config.toml
intermediate_size = 704
positions = "rope"
attn_scale = 0.0884
bias = "none"
extras = ["capped logits"]
init_std_qkv = 0.0635
init_std_up = 0.0635
optimizer = "laprop"
beta1 = 0.95
schedule = "wsd"
batch_tokens = 65536
max_seq_len = 1024
train_tokens = 544900000
max_steps = 8315
MLP neurons of a small language model. Each row is named by its layer, matrix (gate and up: input weights; down: output weights) and neuron, and shows model dimensions 48-239. Each number is 128 + 32 x the weight over its row's rms, rounded and kept within 0 to 255. Numbers have three digits each. A neuron's up and down rows have the sign that makes its largest values positive.
After each neuron's rows, "fires on" lists the tokens most often at its 100 highest values on Wikipedia text that the model never trained on; "fires after" lists the tokens most often just before its 100 highest values on Wikipedia text that the model never trained on.

L3.gate545:119097145101068083137133094064071087102090123151129136046092102159081111187100086109078088183151122130138076130105136137148177170133136112150119087113136165104104108153151129148098080106094089123087114129071111163136091144105142069108157112156152074129084127177130144150150170101151121180144091172155102107137130167126125199090139093149114156146070080084202106095157113067116123148088114158089137136130154120102114155138125113088177166147127092077178159128158107159134159135151124140110139119151061132099157094127057118150163147091160115158192102077097151151203128138111150127
L3.up545:118198197126137174092100100140071143094096094106156102065110101148155165072084129117132192100154123066153111112118131155127133127110186131116156157116146157108141103118178157152139073187142061091137162122090133140111092077080116140141136162120085143146139123110145189171133162082084135148133132095153147151078131147090130165096103070102166080148091095138149109117103152134116143133116122173058117139147125172095140166161089162121083164153153162092107173171133117099176093119084143076078163077087106181122124171156176158118077096150074116106123094131092141126074105128159132117
L3.down545:123162166178139158137106108156187166152119097107124075184115151053120119103168103163131224133084151169127116143161197153057118143114136074152057130177099075135154116134118080137140169140185146147174181114190110129113166082136143171142166118128169160181114179092134066124142071207084152100109158090122124153152063127132126115152114149084137122157144151219114143112127139117099144126122164143153108136073140110148195124069158118119112113078122176113096079155098180139122122100116070107146120164132171118144116098130140108102142096161120087130110129169136086186128100113110097125
fires on: " with", " m", "th", "ide", " United", " rel"
fires after: "al", "s", "ed", "ing", " of"

L4.gate597:126133181122173101135124167191119115121142120077100105114081158108181118112120085105131195145146170106088148146068101114150048149121080094220115146142068104105165161078137143121129157114135178100133127179199116135103113069147117092137141147124099099155114140160146136123188137142076124111099081102139137102110150124161136120212125132152160097104157102128135135122125163083108151117117092123184167064093088141104128153088093147139120089124139110117177109162068146113157084145168111141143095147129107092134145117067112110146115083157090147071143072142145169129114164160159190069
L4.up597:185184124161137166101107115169167152131127150108123150149071095114127133089096152127077133138113199123094114173105164133098055167107087099159137182140075110114112153113138167133162177084137061116135166161108129102100096124143082156104163153117120092129109137144143134141125133056102154116138073140083172149115112137143157133127124134143118094141120126083082141111143159115130144143123158156136143103131068108149172100137086058132102107068080117107146088162081173122088068138112138108173130129137142172126096112082147121109150133095114039079181136141152195101116176145120096087
L4.down597:098094086129101102106152157101099125135109093178118117131198145139127102151142153168139022118117066124170134120119144132075190111145169121066142123155133149172151088153154100091140126130128130151130104075100129116193112121133125133173079128198150173079121155076115120113105155139183112147126197142135101102135093154090102138105138128093052183094149135097149101107116114152167135123156177118103096147135218100123114094106151188120147189178144155145107135132187076144096141169109129114119101123101180172126150127218119168095109165109126120177046132127071074098128077113127129169
fires on: " G", " F"
fires after: ",", " |", ":", ";", ".", "er"

L3.gate295:149066142143168117130163118157070156091037128063117131093095173096103169096143104107158138079135153131119193147155096105120127086100102085112162128138127129114101193140127176143137120158187125055164109162107170139126172100112183100115122173168132170124108102064071111154159128100185135115103113101067164100168112111126141138188069163181150098056158084158121145147181076146128133127114098099120119153197106111129107144168153122156145152136179168117105127149210137127120158126099126112113110074076170101134089135154136106114115174191116116136150110094089105129179083126142118205
L3.up295:165074088084149088133103187133095146071162158148133163110115091112105090132162205102088155130147145195138165163172128044075130074063153107149133159129082157121100149163191160164149113118130059143090140092182165117144127109119133147117194094130179088101113118104114120192130140124159136086112092102133134128154173193139114112161123146109118128102146138182069139166116100143099123075105112174133129099149125132200115125173090072089066177123213185113145185084156148119163132137139141128137161116099173167127127057138136088135137141151137160132143166127196140127146167092149146054
L3.down295:109173109161164145189140040147120102175128080149127127088127153125147148080059075126095127155094107123111105125100181158130138166178151226090134065107133080091174119126102094150103189202114161156188132145106080165160126175161144090131084101118174164184154155191145116064116143135116099187187156163169160157104091136093118126129144080143128178181061121104157138132108155099099159164175096134107104139089093149091144143110155148164130090161097113142138130135095114174138117110095160135183104124182059129094097105104118168157133121067142086154134142148132129187180120118147174103
fires on: " ", " and", "pen", " un", "ion"
fires after: " a", " o", "ect", " an", "qu"

L3.gate360:138146145069161063103133167178123142120119120110153182141124186114134145110130112124103128138184198142176115163131148055157185138132078076127108062142183122157158144140119187139099146142067133157130076149128143142106089078107101136151107140182183129165152101180118126142138162162067109147079121120175104109105185134138148168159160179124132146106128107088101117137053068180136144144096107116116160158067135071110146182142134075105148128157119084188102132122152111147149156156088115087150125151138079063082082086087163142129112070101161117142142108208111106111098161144167102172
L3.up360:240145134146143160099141089085080159146135117083111119111137150159146051093118104175156109164151119166119128104203094128184147147123072141131104122112152124146091121120079154114149097110110136145076076047131142118125081103116121118107164095119147113076140108084136121097127156062135136151147129166131096150126133171142197111105112200142069074143132130073095137102130129103190128156165152123206133059121114129129129138136122156086137127137097183173085157120129102120090151207164138149170160087160152153133153154157126105109113095099159160070175146171145111159144106131212174147
L3.down360:123168120080155107125149172208137094082102125133108172136144140088138133129132136123065097092130136046144096137091148085120148121106126137140162101103136092146184111109186112176141187123159115150156157152132141130107177145112147079207106085148184118195147174163134127158112151129111127091123143103125147084083123126112081160117145124112153124171091146150141125179078078155121122147111100076048123180119142088114099113116159114152178140107140082107135097148123129121214144064048110090137136139117096146121102126083128137169110163158100081179086037123112111069112125177116134090
fires on: " first", "ond", " second", " f", "est", "th"
fires after: "ec", " the", "'s", " his", "ent", "our"

L3.gate58:121106132160076084083144116135169118138117136142136180095167132114157101061179119183155128161120094166090153147117108064125129147120208153093051114114105088100106065123164123113138126160167130080117136074149084130174197151094133151124133139103125139085131103069144097147107150086179126053114134147165120127192086128089118122150147070090178081119091108118181106110151154142130156096160140085134153166136109119122086087167102116107191205152149135115159090110148155139195155158131134154170142163086191111109118136134060107096112138099180114149147122146110135173190115128148097108
L3.up58:120118124022187132186142149136178106143149146137158106116071130082130169083117227149075150189114152147165110099110090119107125152078209127117133122129152103163196134160159126123113046136109109092174146126131145116163177125132135131162114152131130098088152118137110131125134110125099112053107109158145110103120094142097131129169110148096095075119063129162086096097076172083096107149159147144137155062140125149153114107113171125123138095114138146146165092127162121063137142168157071129144099137105149052142149121139184182175110145118111141152069113098148124144191171143117089117
L3.down58:136091137165127140070125103148103135135149110105091155120171090090098138152107099109185093103131137071095191146145132194191148141221115116170127147127154118144132139122125091117177169164104190167133082092123098131113126147136143195100120098150146109109116079160128089120080103164161147203169135168146171136055122115142170075127121093106093185148171098101161142103147117170129095131096091119159122114091093136159128134082106150129150126138081093072150147098109064137049137123114148153169072102165146158146142113137100123136140093132144127101173158134138067113066073106160099082
fires on: "ident", " also", "qu", "ic", "mer", "ex"
fires after: " ", " e", "un", " E", " He", " M"

L3.gate326:168093089168102131108201153105102117129104136114161087093149117138133141088142112074170117097139141121144157128133113214116133136147109092091130106122136161182096102187141135156078151127138104116122187090072110168102129155144083145072149121121172142070118097125139160135123148162154075136145156087115130103154097076159056245145117102146116164132149127156166129086127107108169083117147174098108148160053135140171139155129090137145080101083115103159075129152168102095100138087175154124190151172115153112137156158147114134196096129147161141073101091133112199088117121126099141119
L3.up326:105170122155161082082149124152165135135110178091109132173076103135109209153055173141166188139132113104138143108131165153124043173135113099139187175139046136197101132136046130104096135055167129151118123130091089143105152113107075089139076089147142181122166120155124127148134066079153125090159121196117115095111188131132101105125181146101050118142137171118107059166158086194152132142120124138122122135106150131104095136090189154161139107124167160143130127139145122104079116098145162098143143118127121141108122049142092183123120084128110138134121109147157147135130170140154098128
L3.down326:159114147112126117154132129150143108142150132153139150168176137114142083159123151163126174181120143143138166162104120069105148082123173097157073065090102099037199113079138100112168137145100202106074079115206176130190074121140152159107125142133130108122117155118112096145147123124104180117129076105092146140176145110144149108110132152132144142088064093153113149122101181122129099132128158126135144109158107127136206116136132084126142086104102130141142086163160181145170101173071079140135072121147123175134062145123182076127151191142119086162111178095092081117151130083164124134
fires on: "eries", "usic", "ak", "in", "ier", "rib"
fires after: " t", " s", " m", " T", "ra"

L4.gate263:112126139150146150099168086123119117145143126168115124102110162140187092043126114133108175087054101160108153105105124188179079121187124200158117168110101068125118085137127160087127158092152108089133106150166094174119175139106121090195112075126142089140097124132084101112109128082096099138133122102117121145197128144110155131141174122131084156194120140040151069084142126148103108114086130134111212100091145159133105110110129157161077150137167083156094069093113153099125165112137148159130123139180091072167144193141122105152123191126117121089107128166167184196126136166107144163
L4.up263:163085115223107106114132099133124106118154149128079080122132118115130168213117086142142138170123165158145151075181094119153128107099081186053141163130126147170128095133088138129119195087156146162050122152155122139156138127091080169205110120158130095032155067105094146113089100151124129133091131129146122062089117153104144167142119116138127139131145170114103146147119135042136137118096139114153160154143110088117147127126181105075134136120076144128151095146111155128160137104086100147147104155186109099091073145171121142073129156106125078103067112193096111184198148126096190130
L4.down263:130174125137140147195131155113123133174086117146136139157155124174108092125151132143103161067127120157123165119119125166120110152116126081117164137104110100134133122147168141111169074118028116134181102066126144175098194122115193087122104152102090171147072112131121084158136101164161170123147127118173138169093112140192099057102126127162127092178094108124169094141100126186132122118089091115083105143115102130109153167081116159187153158122225110131103139115130169117086134089154169168154100116119144165153147126151109166184202069107147182149149126092112106178074102156134108162
fires on: "==", " (", " w", "om"
fires after: ".\n\n", "ers"

L4.gate289:136136095112177119151148178153121080110123052133055102076142113197136163101145097152095189076162116141105132126105119186133105102144128151101151176110158135074137088171159157150096136152132143133088161129104132145139125157058145126184092116177153112139213122153112143133141089124077173114171157110109112127164057136146090147112159106165143110123113121076131138148127108118118120130120177103153145224078112141110074141173087164142127125179115110091148117153065157203096125179102200199102099102130159081121130154136106090165055180127165202155106097141136117133178143149134105136
L4.up289:138148173125152094104150158074182093173157099103081091145119104170150100190095139117096132154106170142098136090087136109145154132098136128145197079124107162120152122128096155119124214103142121124130184181107104139156103129175120097117123115117136124091154129140108181153099083144099111147079106163127142115100064145094123013135105128123082083100096130105146144100137111128133140141124165134130133114083121098120115126152071093134080123093112157139115106123127115130119129115209047097110177177132108160111222148140181111137127110116088088179136127103088173121081087152091137121
L4.down289:133150091161113147113101132159111166129108173092153166189042139059112091109121119161211106122120150157224159135161105137041160133084167145096055155116130141084102125100124096115184069126140151110078136087162138151085116112110126139172134129139107122146154189105095086058123151095137144147161130134152107099174136039140146146171194159160185137093135111133126121187136172134173169118183093099098142127164129138129148122092111155144159100124109152078126160130157155097166109086113183155144104083132115155116085081100109163102159114172179120115120149122121137111126130062164170130
fires on: "8", "6", "7", "9", "),"
fires after: "199", "192", "7", "1", "201", "198"

L3.gate431:097133183086075164143150102147145145075112121090134182111157135182129139095086162155194142179139126127139121110096104091129130078074092136065072169151142124140129059110104097138102146181128071180122158139133210154102192083139160113123162082121137150153152168092109141136106165114081126166110085126169112146168077154098194145109093166153214147124145115140097155157141142103168113121135092162174165154111086174143090085108137093114119145134111132128109125094109069083173140156153119099160147132084146113139092198100104135146110145101164133157138097133127162100090085140141108126
L3.up431:135162134161135131127076175109088122098134132150184154062114181134134088174114129125154086141195110169187141122145148111152087103107125055094096097137159099113186167124118133172150129138119109114080071149127141118158089140102105091059086117124136151150074163103111173153128157118161148120148122167150105104128100102121079096163173180052144174118067042116158157158143107062091140131146146141117064124165169171087157092098145164153163132135151072102174121089138114174094157116118127077212137079127155143113063084104132161071102109087151118107084108075143076127120139140161143144
L3.down431:154123136113140140138083067046140123088117131181079138131135094111087096133110119098102078161060125102099139118129112116183088170112088158106101110156139194119118063082103084184078193092156153191103158142110104099160135117112137093108133130099176157144115125102094093111128151150124081102107027111176133096090107138155092101110092109169188122140138098159079077104155154156171100123162099125166087149059130134064133140101119126123136156104061159162079172056094164111192125144147101134129101134137099095142147137117142108147147138096140184116114116134106134098144208147198151112
fires on: "re", " ", "se", " in"
fires after: " the", " The", "The"

L3.gate3:155126133151117141106127121085094138192142095091150107194130121094175059082150172079116159180162136140122084113104089090120147107115128092085120151096042104136185155064119134090134096096141136063170125158143132115059104087114111085123055116092111172128133146110137120121081144136124086118106068084118111131067134142170124138123139146120124058118161145073187121114110149172134131094169132058124101138185118140123150094165144117172082094152092127144141164169079128160134126170146203152125096077149120100068128115107166145108130156140144137136147052176155158130097163114179135141
L3.up3:145084089093094209109151128164126136102161108156158139092089156123044193193135094091131086094120136190146165121119134061087146121126159111101114119133138122153187095193086095150189089104100114095144125087139194121135185166090165140146171094105148124132175139116154093153155167177133070125164094141095173121151118130093144103148152091109122096093088091100058115136105191164138129081136080161078139131106069140105167091113150152067172168161124134107164130066118133133110134103142156084158135119106129128169107101151157163144096110167063074126195111140138093092105130115176134104
L3.down3:120120162114128078137089121079110132136125160108135130176151109157188095056072166171084157159172129068136050088109094185127139140148081141090154151121138149094084111072163108109130161089112143170094125182095059121124069081111102156140088155088102133081119148130111151102109081096104147172127118067138092151126127160164115180121103129136117151164173148116175164138105091108119107118122140121192086131154142115120106112144129122163082073087188113131118107192114151106181120141132147186092070119104095126071126158111097090113139128110195157137120106175172155156161108125078095148
fires on: " ", " D", " September", " |"
fires after: " |", ":", "|", ";"

L3.gate141:165059103181069171148118124150138106061067164174136076099155103138127170125088131134137132120125122136174127114143181201122122163082123129117117161146086081165088135142165132169105166146127136131127161147110125156116105082135105106120117131149113119139151127147058121089156138139143130127117147163142127088154082088104091112119154084130112161189116141145117074164127139047147134130059149172121139094144139109089118086183106137111147069191195127081146045101152088146115157069095198115143077196127173156173092121116078141081177156136150025144172124070150159100112119132116178145
L3.up141:172130091225159139158153075132120101149168118139086109163096100108186129164122138138118123141067150083158108088128111181148149081166064095122121154122094075118088089143106113125144169138105093156096126122197130158151115233140097121121159117133132146138131129149162116117160152176124071138065088089144121165119118115140147119164125146123062105131103170191143158128163053156098144086090179151156166177092151153071115120173155113142181100106079131111073044159144119146078192134099154101198129186144138100115131159116114126148119150129153137155065160129095114186064163135143066143
L3.down141:111135107129111091174151129169160146083073134161130120117169114141105142102084182139120170088168109148132129099169123105136096142106178123199124166146116152160133132083148126164144080158077142184140153105174205115178151089103134135141084179196102136151124168145123125170109139184126104137139119133162140115125096110112072143131164078137106135148127137055151036181133178100054113126125141131112156076108145108094139127134089104124080093133173098137199181112158088117173200118075057131070119156151160177148107079151184151108128113134157191132078121128197135100175094115117114141
fires on: " H", " B", " k", " f", " P", " F"
fires after: ".", "0", "%", "00"

L3.gate555:212122024068118129114134109103143154123165147165134062063143129162146114138151104122087119144096133122097158144092148166132106131135077063078142155105175083059139147071121163154075137108109130152128064192135151126173157103159082130159106092147103091180114093078139089138106138150088121188080098179132135163112149150080117125207118103113098141147128097116142154054108120116132123110123124145165111109147129147117102174160134104116093102175188163167164153112121108084145158130105098152131147110119149097126124103140134060143098128098094101173104184143134146121169149140066073085
L3.up555:125116161066143134136187190171134153106143109095117114051119092130170086088157143154142139122103092087176115061116156111119136105110106101118125101175210100127178162176129149113122084167124120172160146126150075103119081081101104098069141141154086129105126149143113135166186161120138111149094140118153121153075165161130117086115120157151112094072098092099125167146186134115105145149114104114124132144138142125166121123024169153155156123065131134149116092150146087093120097191161105083084145097146155127169191189089181092075168121161069143090138155161128125119166123165158112147
L3.down555:150160102156125177124103089101167076129099154182111180195182137149101192145058106133128092129120149142114143131171137145167103168133147163126122162079088139124086114045164122118140221097118152101092104126094173121150143160192101168202108096091144133163115127071148134079091096168089123126125116145120153099129128130158114170134114157112127153186137150170138142088101043157182088151127142147114109125124146138116146131211159144117152158149132111102185174081130174181162160094122151174171166139155124133117120111158127134162066144103192114200095120121137141110071153063144117068
fires on: "ain", "ian", "ative", "resent", "ional", "ular"
fires after: " m", " rem", " M", "ist", " n"

L3.gate375:170139113178109133105128092087151112136131110129111175134113118150092113162171151140118186101120115114142121083122182123119161109109150153054128082136109129155119179163167155116126048112097159082160123118140085178165105111178083116104185200163116141102118172132072125101148161088115153162109139146112083136192135114157120139101172098138191133129129187154143078173137066123141145104175127068119191108168098202123129104154143198136117117142148116112100174084124132141164161091147135154101152163121157164115108143128085149179132184131127071125140189049149144228091113113120102087
L3.up375:119141132119132103137120089128205131131153116109124166144098141138189202152080148144109133173087149159159072118138109095133154112148109106147104118093176134178171136192132197169168118109063122139157068132128070063092107193123107126128128143149086127102144132140126106137122096162151153090115113145164102165133159119089149123117150152165181148126181164120189129167106084127089157144131139092086101116073138095063148124174163156196104067099134201142117083103099160120156088133075168173124121120143148098104181149164115106120123139095139062126092154143108129127142218100121054110
L3.down375:146061126122172133165135158098126205129100154122104148076154142105171104089085155110125087172125114115152153152090158141115103118143087103131170165096138126105152143128141072184130201111184109081068101134097075118100094155119113141155111082130150100138169193147174128139141100128131089121152120076105108144111123141117132144185125192126098076143100118126144150118121114142133120085114101152144081128117156106140105111092176053111194088124165117138139128151109125104086115137130097090136070135147144122072068126109209104095145119163100154101089057215134148074157131068116152149
fires on: " |", " K", "e", " War", ";", "ep"
fires after: "0", " t", ".", " st"

L3.gate213:105118167101125112102088118155113140082115161122109158126128116176135114147083113160079106178159165158172127093084095085101105061089138060124132094093103095108082190131159144076148103163093065163119155152133190100170184231140132062118171109187135128163127180115122130126149062133122157105144149113152146132151161104170132144105170120139168084124166125120106164128083144078172125107215174071130127143118105130128094116136193151158131124148104147122127182118128118068120123109106090144136113133097158102140150128114087083179079156116157148095099146179137111140161059129167137129
L3.up213:186145118073112115105128126174147081143082119191144139135135099126178075179145090094106129072125163125115115127126079092181132086113152103085145124123149104123112098141098159068146200147122125138102085084147140156127122098137091099094106143107169170118148191137109163154150119091151054160109171114121132143114116111154132112124127158105119096135144162119159128092129157114107097095111125191126116146143102116088117203117157064178178100126136112104159174154216078136124163130132137116088144101133132112111165164207119098179127154134125083129140138114161155027137079129058142126
L3.down213:089121091150133141131156092090126122158114086081080138169163146155067199144103177123137173141133100125093155145137135171112122173079137107132143115092079204092134172109096115212123112195144140156142137174092133096110078114164113163150139110104088128185161129157171086096138124184135128106139088132132079191113146130106118134128142146111119147174095040131123111094065136158085136152171113107146100135119225154160218117118093149112146049114164145094059097134094142129145110094094137115185148100138111152126080143096135134121117106111133214115120110089121112122156118100160141120
fires on: "ed", " for", "id", "\n"
fires after: "oin", "a", "d", "ign", "ed", "t"

L4.gate274:096115101119134152119137102156158107078120133115106108075133154154088176073101115198108082137118133105144089103109065153114101206122073143094099123138178068126132154094125163172099077117035129170137097118120126133146112119187161137155178104088137118137095139146107111108166144168144087154110123097154083118148116160144204108163150100091157123130184112177115135149145105118117113117148123120160131166171079107124095086145103105109159137160152116125171175058123116039147125143255198116091110142162165111127166137109164147118165083129138109166087140096130204156165094132121161154
L4.up274:139176139123136138169092117127113135142115072130128132143107121076107082149138122089081120105183094153137129152125132117121106137121175071115127196124128105067123130187134132152116177091168188133109106144091129155147180118152121184142167177133125176125131139101117096149116164117145147180049078126087169120143159140133144107126102067082165107187164175118188090119126176130166102093148130098094129169120121126062113091173130147121144110076136131144170160079149102153127082183094101139135041128184164143109191128121097140110170062086126124142037092123115165117161131129176147172
L4.down274:131097206144163089104092094073122139075166149153137118171135064101099132115179122073156144164169097107136138089113149131123136115165096132121131126117079126163048113121127085157151148085095122083119113113147118113133132149040121118064097138124076084114070067192128144131146117099116147147167183155128163115160128134122078158096110143167161170086124136165116117132159153122121152123115117156099102131080147201165152156147094153116159125137131133167103101163101138166123149172100124100078102104071155112148114151154089102147047136167129163119192131156136149086139164047106061119
fires on: "p", "se", "ion", "pl", "ow", "ay"
fires after: " ex", "iss", "en", "x", " The", " the"

L3.gate605:171102144168089174128154126111075155141122066174155197084097177157153162176082085171136083074141093121120215129094170096147152071150069107114139158190123178128143170123100131126142090085161149117069099153158130160156165139108120138118131176105113117139147078142141114138111174139169116120150141135154149113147135149141136158131150174154159120161172118148122120160107072126101068110111128134190147137117168159122100112154152093134153108107098132184148088088138097122185106104132079088083125154154131131159099069114158072141161105132158089119143115134124105206164069151168126132
L3.up605:069173095067072137114117151171146152127090091166084137090158100034095094116124081141075106107090164091099148119141153104136146140145119097112135137133098093152165077072139098109165126131108121129127123136116184155142157172113140201129103152134083125088170083153149065083157139090150169212098132150198144148083104108111111146128127146136099091151123121102101109106136140169129094081115072112089138112126091128127148081108109122141107157111129126184138182127135179133058102091138074112091140168188150100136126086128199118220092094123098105110142131121082137123072197165091112091
L3.down605:135105154135147116153136147151182119175121149102136140120100102134157181125132156088071138143121121140123098132089107125160087114103161167103146110135141092115116104155133116059194161128159129139142193143137137151106133169183109093135152118107136114177103141105103129175187110186082087128151114164127150140154110110144138184056075109062146093144069097104094134114105111080116128189117105085151130141119156134119158135133148105099117104102138142078131148168098108118164076119106162147098139147143145079089178143182044141103148151090095156190076094141174162127091155231183108146
fires on: "orn", "t", "ent", "ing"
fires after: " b", " w", " an", "ex", "ollow", " a"

L4.gate141:124121136096067209157149109084132104106176091152140153173103129162174157143085143172103127164114158105159136124047107149160194096123102146070116157096171155112139134101160150194156108123077144117126157120182155162115149208118090150092173089146141117139105183186120107079079129084093124157111156121137074109107070117118116141091191112119109123177114069117114094106110101148095064120152185152086098070156109128114075131121110079099140077088136135124159128075147103117164156083108129209119167167177138162116134093105098116132182107097124158175145177134137155114109137105148135082
L4.up141:166158092185118116160129112139143149077094064159184129117134091101124138198120153134127137121132158133117096113115081133131170232112092143056159159155127111139137197095088100147125103149188125069161137146083155087133161152156134183106125105072086124157119121125160117148153125173152104110182107140098144124102152132156113142118106056125142128135153104156117127180153112146078113086061186112110095203122128121102097124212148064149083111131123180091134109131126081117141160223167126152082114113129155174142151151188113194134139131162146064132183153165116196132114149071136122098
L4.down141:133134110092166137124128214128137152161134134155100104160126143121142186128095158167090156155105102138085116199155099095112107085084135152147113118077111054155122097118127149138117206142081093118092118099126096119064171176126145135071135115081101111135155255170141137151127114123112162127095128176097114118070170111099114171108102167152131122141082121173072112101136098140183119153144129165129124058157115160113187132121175137096155129125205163178192163143112156123146123120057180107159102091130083111122076115114145097109127117127173139126080128135149098141148128163110150157
fires on: " the", ",", " The"
fires after: " that", ",", "8", ".", " when"

L3.gate85:143108130165101138120147034129125092130137098138193123130129139115143128112061084166098151099082140166081160127084095140202107164161094110170125122125135166118129141144110110157071136080127155085128142094148116123080078133135129164163106084116151179154169166143099101046135093130098099190117120131106140190201147145058123082130136197105120161117171122102118089136138111105074126208125135155135110167133114147130084106124150153132111089134174105139185082118146066053101203140120124117111099168197178137150154164130087175085119144132143093138115147074073170142108144069112163131
L3.up85:081151106124116109142178186139127105103100115138111152146178142111038089158088074156142128144114087105140192168129084132126163148065101125106094160110101110031146146130128108162115062149075113051094072127107143151058114152137115057104156116157113081140130131113156117115109143136129111106159114103133124103155135090161157110148133129127109117147053145132176135176096051108150077160102133173130147093126146126093099124158081156159109179121108096116175137129163157116146145129163132089167102193143139143082210136162111132152157100138137078159145117161141120111161129141168062178
L3.down85:138139152161169128084147107173096126141144100097141134100112138086154122076126089127161141093150152144099107143138111156086097138203141119123098156048150142176077173135133139151124081079107119127152166147141137200169045124105161114111113128119192083120153130118152072088118162123091107150108132175119122178140148116076136081139097103166178147157122154172128143140196134109104131104150195170146158183177110154144181108105082155095112051146152143125140041080128093120088132202183102194098172091151138089124138139153136138178114125185186114093078141118150070133122123119158164208
fires on: "-", "y", "s", " ", "ad", " R"
fires after: "0", "al", ",", "1", " al", " r"

L3.gate548:170132152145142120173143113109132125178108099082108123084128130116118127118081168176183091125157096113132094152143137092166073124160169219104129117138179132112175147081133118163156081214119110143168084135111130153197153086148140103103112077103053091095161146090155095125149095112135125175158039104150091131172094177079104093122112133109160098125171173129152163129178134129139098135143129086148134140152118127155128110109152108100171176120132106153190126159103089134145163143170123180084080096137139110105168103101141121097179103228150125095132161085111145213144050129149094094
L3.up548:164040121092108116111126125142154162116042186174102144109134115142187159102152141150109134093124157149165082131135155152130193071122142132136100140115172191082124109135129142081153109122176187143082104170074108082091093153153139116203109085176152152104144076151168117108176149108134126098123185074158106130119153164166137127114112116064093093190124210148151106139077162154103111088195108142113171154134165116103150156130153102143139148161066113164159094152071048159151133087106126099080089142092162133135147124143128093102132099098108146081149151171123125116109133068136139076
L3.down548:100136149141148083136110144126152066122171136082140141159079163153073115108120174162137188074135110135143135153176183117071083122155142154136139070118080041162137130169147137112101122149083099101093118052102136151152144125089162126109160176080125167116114121122096105123162100123123184085112126134160098121151147088080126195143169193152118111124087190126089121176168152119129128154138136137113118106168101080107084109127095161174093086202097119124157143154171125124138172199181102088169120106139130109098149125133137173148171155122158126146109111107182106147181140163066149188
fires on: "ra", "ec", "st", "c", "b", "ric"
fires after: " H", " G", " h", "ur", " n", " b"

L4.gate260:056109151227147180156123142085119111106146136125099112128108133173135147132131112155180169134147180137114081146109147116209105130116110199128060173146170138103126100159101148130105129149083132095170115109107141144131093095108154122153146093160129138129141137112025144104124145093149067109126173150153098155181100116158111128121158140092139172128190150084129100082107130093078120098124125116204090114142121120166137115102187134133133164106092092132151096103106114144199127064157094115168093151172129119078132128142131107033183135130189123159142115137145155140148145077161136081
L4.up260:156165112130150069130172152154105151139131153063127108120122117133152144135109129098117116102162165134110150136169164108161097128182160144157173160102153132064074107126191144167133078117151098129159134154129178087124083150091118146172166130086109108094128154115110111143108129098142101052117122113098116162139085144114195089118156187104119032132116141113191115078132141107145092160121123091198101102141129153100163102085078126107147200115142167184195106189175173083155176122127099162141151082113149116079147105211136172104121155147166121108104080145145129168110120102075121147
L4.down260:138121108101169127147141123175110120118171105139151139153106110193099164124114144109061168117119132125105126172155111063212092145118170147103141113130106109149097096111125165155120120133131109138156119121129150055093133126171116103090160125141105097117167099090168065117159143151120141126097107156106123137122049117073079053120119072107148127166142059170173141084139104106136132099109112145102119101131134106111085143120069185120120159165201130137110126158162203051087132161078115110111158039063129112149097140127107148113133154113162129150143115098127084090123142125019100129
fires on: "et", "le", " and", "sh", "gan", "c"
fires after: " m", " M", " A", " Mar", " me"

L4.gate634:148101163089145120129123111083167125106109086158134027111081130092121103063127160091129151120115164088098123111127114091114098127177135102164136168205141204162098115109136141102142092120104143130140170153151139090129132086172146116143169119138144125111149124097145151146155217062131160146077175044189101178123023118150134118114157142183123088070165089175098164135136061122107129114117130125127067154137130123135136164100159114094158157080166083127116103156136134213090081141140101115068140083177151128189160168136144136144165075153167093137167174117156117126120099088111078152
L4.up634:128121165101110157099178138154073141186105114123138122013176103106201151065096127158150133126143139113128103170080079067143138132096083181094120129151172078159117093151109166077192083159099106141129160103163129151156144098132153107132112102125141110130172085146114113150120161142153142137116122093165097149158063119153167085105128160129131136101158139143087175136088168061150105132136141139148137117102123198158145106180092122086167117174096146158139099143122165098114086095091127137135121130105105159153096141115135167118038085113142157099170125174127105151186117156187139158
L4.down634:171105089087144072189071155127097128099161144150096125216059104112055116136164108098079067110112146130112117111121159169148150099102195082150134130127102166146136132123117096111108141135173106141122095187112107137074129109133140092157147158117107153120131165128145159150145110158130137142152119096129112182160121120162139151154167108148173132131135091121134104134116067165109140074169084065123094125130169114088160167141167122171114161085111107124083173139116144101120060153110101141027097110114160151144115152164128116113144145143130111094181134132174122151156145141100121147
fires on: "er", "or", "ian", "ers"
fires after: "irect", "rit", "ine", "duc", "os"